config.yaml
n_layer: 9
d_mlp: 704
init_std_up: 0.0368
weight_decay: 0.025
decay_fraction: 0.725
MLP neurons of a small language model. Each row is named by its layer, matrix (down: output weights) and neuron, and shows model dimensions 0-127. Each number is 128 + 32 x the weight over its row's rms, rounded and kept within 0 to 255. Numbers have three digits each. A neuron's up and down rows have the sign that makes its largest values positive.
A block is one neuron, or neurons of one layer that tend to fire together. Before each block is what it responds to, as a language model described it from the Wikipedia text at the highest values.

Responds to: Inner word-piece tokens inside split words, strongest on "are" in "career" in section headings like Club career; also made, egg, middle, Take.
L2.down247:138143093094209149113144098105152116129142117110137163140161203112141162113118181150153101134109155150170177112123101173141094075136147152110103129098111175137159154141094108110143178145166115078163113105164092132114104137109109123136122133165121122078122119159147105120064115135109167122122071115109162108167194117088145139152227129189136169095176128139173154108114066137145154125162

Responds to: Second piece of a word split after one to three letters, such as the period in legal "v." and initials, or desc|ri|ption and D|r|agon.
L3.down118:128121154118066121125093190118129076129148137115093137120148078103148121151062238111154108110073138147133160040114140094099210138103102163142136135146100078150052162128113121089065129142107104122124176164164160102159120122123084155118122147094106137088134180102162126096098092143094118106156133157089195096111151139200119109105092091160093139109133130095159152133064187119165125126095
L3.down121:156131191192135125159138133094159092131154097144170116133138142114127112170127128132135082181142149108102101098100160129137104119178117133162072155112126122107142114085150145146129092142081131148089096118112171106069181107162093092109135080101157113075114114033137129124120082157155177137108133115070083157052118152114134135101067089099097164115165091090088090136108143142093125160119
L3.down122:142078148074102145112081103187158107117100137158096117089136136139146157152116150146082173129096199092142156133142204090153157082142137083143174109213135083132173099144084138065166191150159104144075160115161131137129134144172177143129163111119146108158093155108099122155123080150086122119083133078128097104107187094138166125140072112101148110115125167164147105078151089086087107115122
L3.down130:167136099084123131149121138178126126152098143085141160096099135193136163101156140147088110100056188076075118132140123116153061146117141121126095138125117136123135095140145096102030153083136110134075142190110205102183105163139077141106134126151143097106097116174111142114123061142153122074129099113115095102129139157098191110161120110129174118131076190153142104148085114106190150136163
L3.down184:140136128107117117077147079160157129179132101208141123142149103110087144107129092182200117108137073131205105152143147127137121145123151158135144146069092137169111129081153083114062106102165110105054137057110111121116182156113162102139096148094211102126096098151138061063160112122122126087151152138132142073170144164161077090097094198145167166142157142174118144072135162179136093142155
L3.down187:093095178209141186142156102154160121103118128097186154165111120167188178133155166118179095098080110074160126139120169198127149121137178109134159124096135168063185129052121120125153080109146095124148109102116137166123134123112093135122130138084196113128160126114144171129119080120153092090145093110132163110064130135054143163134123172137122159163126071152109063139108152139136135163176
L3.down246:150112092189139110110106133134090160142088144077153100112050112114124070151089155068130156132096061181068130139118171135154171140153150171100083192053140118143128122133146099155158093128127103123117145141089103146150108096095077126121115114181093117102145111128128142139165175111142097131136117141135148125138144089154136142120164199191120098156135108107130113178077124124153120158181
L3.down330:145067148169120157186097108118113161174112164163146091075102093134155105115148128175151134155098146138173112124156084131107118146093144149180123191140172197117150157133093164142162089128113146122126190120147178065099167076126146177058150153115134168136171117149117123125133172085096086118070119143110139111151044166135181137113089118112124139159112158163164049182153112088100168114139
L3.down406:128120117139092080168179104125102112140143094164091134100164150077150172081093099124110099118175135177099105140134057120122135092077128111142062122102116166113122124113111095144181102138158173175093158162081150200140132119102165140152109162140128157135110154144119180209126055149114121162071124101097126113151130164165141099105107077104142111107098190148160126145151161135105094118048
L3.down475:089067083125152133169155134160157101129134134126133135181065148064228115154104152180095142109131200109093098119139099098113137074157120144125202086122055146083168143117092119130113116147105128113165086121163139076162185163140138114155142158094120092111101155141101127072143051080134124130098142105054131172134107092133138161114123162164132105146083144122173119106111124097058062144122
L3.down484:101112120195160150088113123107098116105147076088135199133133205153103107170095123159123135148192159088170141122128117127095106154162136129118109141138080138190165169143118165125089123103155126117132079112139181073148170158177098177094102093130153185101115095084116131122159150178051203192088147111109132077175157133087180059173150120218067110112122113090102158157145166140112119144134
L3.down520:122107114109168169188061136107133117173144151179115153127149107158114105156131068154161119096119101139127107156166133124097112155167120140102169102121145068177122142125144120118140112125117103126186141123077157104090167161098131100146168113189139111164099147084112093090146091090113078112080106102149148115083151189124180116118129104146086142110132145143116184059132153114184144158075
L3.down549:130131047088096144087129107149140114112130117136090093155141108143122144070130181146186128136113107120056102089122128125154123131111107151097112141131140152103171152127130141070159156124166087169108204112141094150130126137069103165175143077093117117163109157114118092172110187057130116100148130087159128114095159156116119123138138155126106144095050092096097181137109126086081145140124
L3.down586:113119085116138112116201159143179136138110082129081124158151141147145143159160076110065163094138162093159133104159135121153120146112133094103111158105153155073143154121091159134148088152178053146144149147145176130085075114223092136120146123142123138189123141162119098188094127159120074135119132117104137179079107109133087157094105142177100139103114115120137139122080158130094133189127
L3.down667:125107175111126128117086097106157100119102097153126085097179146113136061092141084157147190168170142139125178170079167131140130130138086169151160151166102143149136141097116112133137117139119077116130142075112151079093138106077104121112180152116098120197072109151130067103156174079100109114119103108156108100142115152168110079181130091160115151165104175143128130111150168180131151136126
L3.down690:159102108100102158186051147193080168155056070123135115076166145099130145153102141138153143138174131198114116112074093181116124101106156078215140156140145167043125159143073168131150130090166152104115070165140112152184074150120132148089116049166119151133139122186046104130115127162165091107181135129071124116111099103128155123110133113135128125083122111087175144135116120162161138155087

Responds to: The middle piece "are" of career after "c", mostly in headings like International career; weaker on other mid-word pieces (h-ot-el, l-a-ughed) and "was" after a title.
L4.down2:165135072119162066119148200136137112150096136148185134137067144185155091165106098100098125113162162116118138122139156159107103108127098104109116096087145185121104117084117134123134150121111083127112084164083194116152193151198175128132133123163117113066130115126128106107156075068108064104146136160114100139114158102161192143130149125120089184136140114080139141129140132114112160137169
L4.down282:139113142157152148153172083104095136117203114145132139127071128101086133138153088062121140120107148144148124119132203121194106096190162136110176167152170148124147123131165098127078116114115147116096094141071140085162122178089068123098144165123161138196081145062147138155058078131124062131147101152124147119170169067118178088111097094113124181146127184081165080123089138143093161123120
L4.down519:162100094144121069090112155147196091132115124140145092103141097100125142159143161144142139072111113096101111109127162048136157148137133063119132048110094150139097123115079146073091211123102162126146070101133127063146166157130109081108127151149172137105095098105152095114109155147094117192187148119167129129132107156135143109075127175130109140139156110131168123083135102112089071121143
L4.down578:147127037163114085137092118093121102113183161082155150109117141167129099160143066113110093185160172148187173095158157144104084099140137126138135149080201104125153117165077097109151096107073101154167095144136155132132130135114099149111108132188127139102076103071146103125125075114073103028138115155116125183143135114065133090150091055148113103137134159120118076131099125190109192079149

Responds to: Periods inside initialisms, especially the first dot of U.S. (also C.C.D.); also paragraph breaks after a sentence-final period, and some mid-word fragments.
L4.down328:127175070139149140166107135154062104121175120071112104146030146118125106143161117125123095133098091176177113076154065117130166171157113145116185141070175137158174086105169158126110144140152141193085152133141114121172176134045131096134092151165136123174129151160151087106092190090155126125176088116141156154145108138194126114108127148142131095157090129109187063110056124102131161158157
L4.down552:119121166129120142179211133083100083169176157171112152117143146149112094128143204146146168106042166081132125071156126082169158110100143144106170141156138079107066147151108074128157079155121133141165126118108133118164169135133135126118157124119161084123102168127115100194157141056161173152147118077179120110103127160134149112158133147145120069102147160134112123128110141140207071058101
L4.down563:137148110096156156086087114113127126142137179134107073179142079067109096145146090167108119183138148106158129176123141158116129167125159188116184098113099137169149176099140069163105083121116131128072124095109072080128155105142131129141099106130141179121166160143162155087185096163090120165162169151047084184129125135114155161088170166123121177115111153150122158116172152159157078103097
L4.down703:133111080116104126082156170159101096147106127101111128120156175194073120086080172078073106127125161121121138163143122050133149123126112171138064141112150145125142153133183080136167102156130106133134173137163112153177111192157130143119112138159110143148117179135133123119129178157097110129141176219121105126105185164097108067109081148161099158075143090120085168093103141132149109131057

Responds to: Middle word-piece tokens right after a word's first letter or two, mostly 'are' in 'Career' section headings, plus R-un-ning, comm-un-ity, p-ubl-ished.
L3.down0:118141120126111124092141109155118093078152115132149101130073133150112139151185046161220153153083098139056114136096114122117105161082097113049191113092149129130179111133095103059156053143136163071135102105071149160110140126111143151142176116118081145068141142122088116150175159190093149108085102118176155121123165111157112090131088089132157120073160118151119142125108104066166136190093
L3.down44:157130123060141119127022137141151067166141107159153173176173125090141113137111122124123095134098204134079104107157096117084094147156094043087127111131147110099101146111092141098095106134100096128136111101137153111128201138092126117144143199112116073125144135141108157061142130204118113090155110111124092178152171062143144130127170113156105120090099092160149126152154096070133158094152
L3.down71:114175172179184124154158130099137140086094194114166078092169173108154133107090121117187087178194123091138104147148161115172203133119133125084156109136126107156141089159122120160160118131163143159128122104092094127175078155096120123113118157125109159095119033147103151115076121102119124154061142117138075132117127138162159175169164141160118152095187172175159199072088095097108100105050
L3.down86:108101123116096149144138093192074139118096095156135189133157141139153066154145124138087163113164148155190078168157151127125111156152117118115127115172075163092150100115122168081186136105123070102170186118123112147153158098154122120095103146125118116095127149135120150128114124145169056088120133074044102103193159143122127097128126109126041162129142114179082133062101157137105086145111
L3.down115:114146130131149134178081169126150125185175031129085086146146113078180120143098054146202177146135133120117138160114156058085099125057067200159156124223163130120163140135130079059130113145119095098142122127125078111176133169156128102078130097141118126181121153153108145114133185124065162146110124138110129142155189110186164127049096169089130072153151146128170109154120126133111159084108
L3.down125:126145138168119163158122116121098192171062167126114129213126147145137127126111138127079074122068111160185069184097071077121095109124135127098155181159111103119191164139092108090123146136180171138093102174164145142122163147126189168081176165177154111107153104135148147179105129122125099124118114088129133074131143108105121116172099152107106158094103179154097127093141168174158105097176
L3.down185:173038083186123087149137061113174132151081136071138150157095171083121165097169177113129087115115113094104121171165129151159152196124116092060139189086130166116155136094123102111147120140119116188160145121078114178126138150100123114148079117084098158119091142112054124144083218089127107120128171072146098075134177131144155111122136143142114133105105147136118110147108132155194118121161
L3.down199:119101118120119139070095138126093134136129110089140145121144141131154125115063092131110103178089150078163125102155167112126083108116129159247113156116101207086090103171119167121175108113136145094112099117096097118078187135122099144133112166102151167107143077137103129164193148160130116160106131127141103169124145173138094144078093215141107052115089086152192122101120086147160175127118
L3.down227:142135130137126191117148110147104144142152134108151129079134152115160098067090101094127156164168063133143141120173112122077148172110118171163142095184149080094119114056060098130155123113193138153144162152144105192102166124161159096149115173119157153107130169071176133137153089171078142138209158143126082160171187117135118102192125119095140150111176109094093131191089099134152179116116
L3.down239:117157155170115155153108151138084138122167156174108085071158092151062135109091131107144077098083097076110128106133150148152065189147164168170103183139170150122111135166122162161152103188184130079171082147116096097103132125127090083106141110121161128125168144162165185132124065103191082119201129103146054191179091112142096138132162175181091134142138145054178165100110167160100137211065
L3.down254:149156127138085110100133116102173067158098154116141138112174119075117207107071144163128144151054142144100124185169113145153144200212140142134135116118159082123096147154093139099140160062122158090122138120139141172153155091100060150109178101094101105184146114109144153179130103121130123185084166125101083146112128191118148166170122128133118120151130097039124118124071167141134144152137
L3.down288:136120119162121104151164097162114134118139094147047143125138144149110134143155090142130128081057085133170162164109166090138124084139153070132127108118071173186106152149125139146153041111118083113089145123121173086153086102106131145100088167103158186127141095143119101133108018099124193134088092133107131148137085083159113086150179106107111105142071119092082175118163177088141153140093
L3.down298:063087152078113111115158129147131095174103065112070141077124153129087121122134165147109090122141143176104149110157124098166168120129110164119086159124150120147068104069227161107128151122113078084170086078123122058176142103132140159130117129135090056172099127107152108124150096138112110169168166148135165100158128063128132171116117134211107121169123154128068116112185133080109185139084
L3.down364:142169106145148102159110089101146060099076161148105118113102106180096094163134147179089126065114148128127149125096134166119149155159148100113145089152162170102097145064122086123144086082103061076131223122177077184170105097140109131054166160106186127125125169098151159063083153137146097141112180103180134112098144106165122136190137132136104121114127143138136133147098134093085148147110
L3.down392:129118121089107197099126170115110115118142034131130131116099149188097146053103097136112110095127113155112101092136058135168102139122143175172186135127152086055139148146116147112071107152189148130131147142109107093149146118099074121101154086074119124121128151114146149176158113117117138142122099144145179186164116120082105107122108121120125150088144200128084182129106215143111126148145
L3.down695:222107116102162114172064094061066164127132142129106140185110099106115115134123157108091159157139085139156121180159187187092147061122099112094137121162128203125176130138094103098143164148127159121157104141111088125070151158111103126115105127125189130123098135113126070164148159141074130141091147072205138147142087037143073136097185130113187152138138147182157081160128135129070094087210

Responds to: Second word pieces after a one-letter start (D-ist-rict, m-ag-azine, c-ol-leagues), plus periods in abbreviations and decimals (St., No., Dr., 14.95).
L2.down271:142180146199073157158154092123176151087116074133106075125143148143120079147080138124125098080095148135114070090165047085111140137114076204109077097148127133139063114104091124086088120095070116093148150141144158146129151152133144089091115129135107128143115144130127129117137082086133111131147147150049136084115164139170146143133147152145169117153139110136119141038155087114116131140112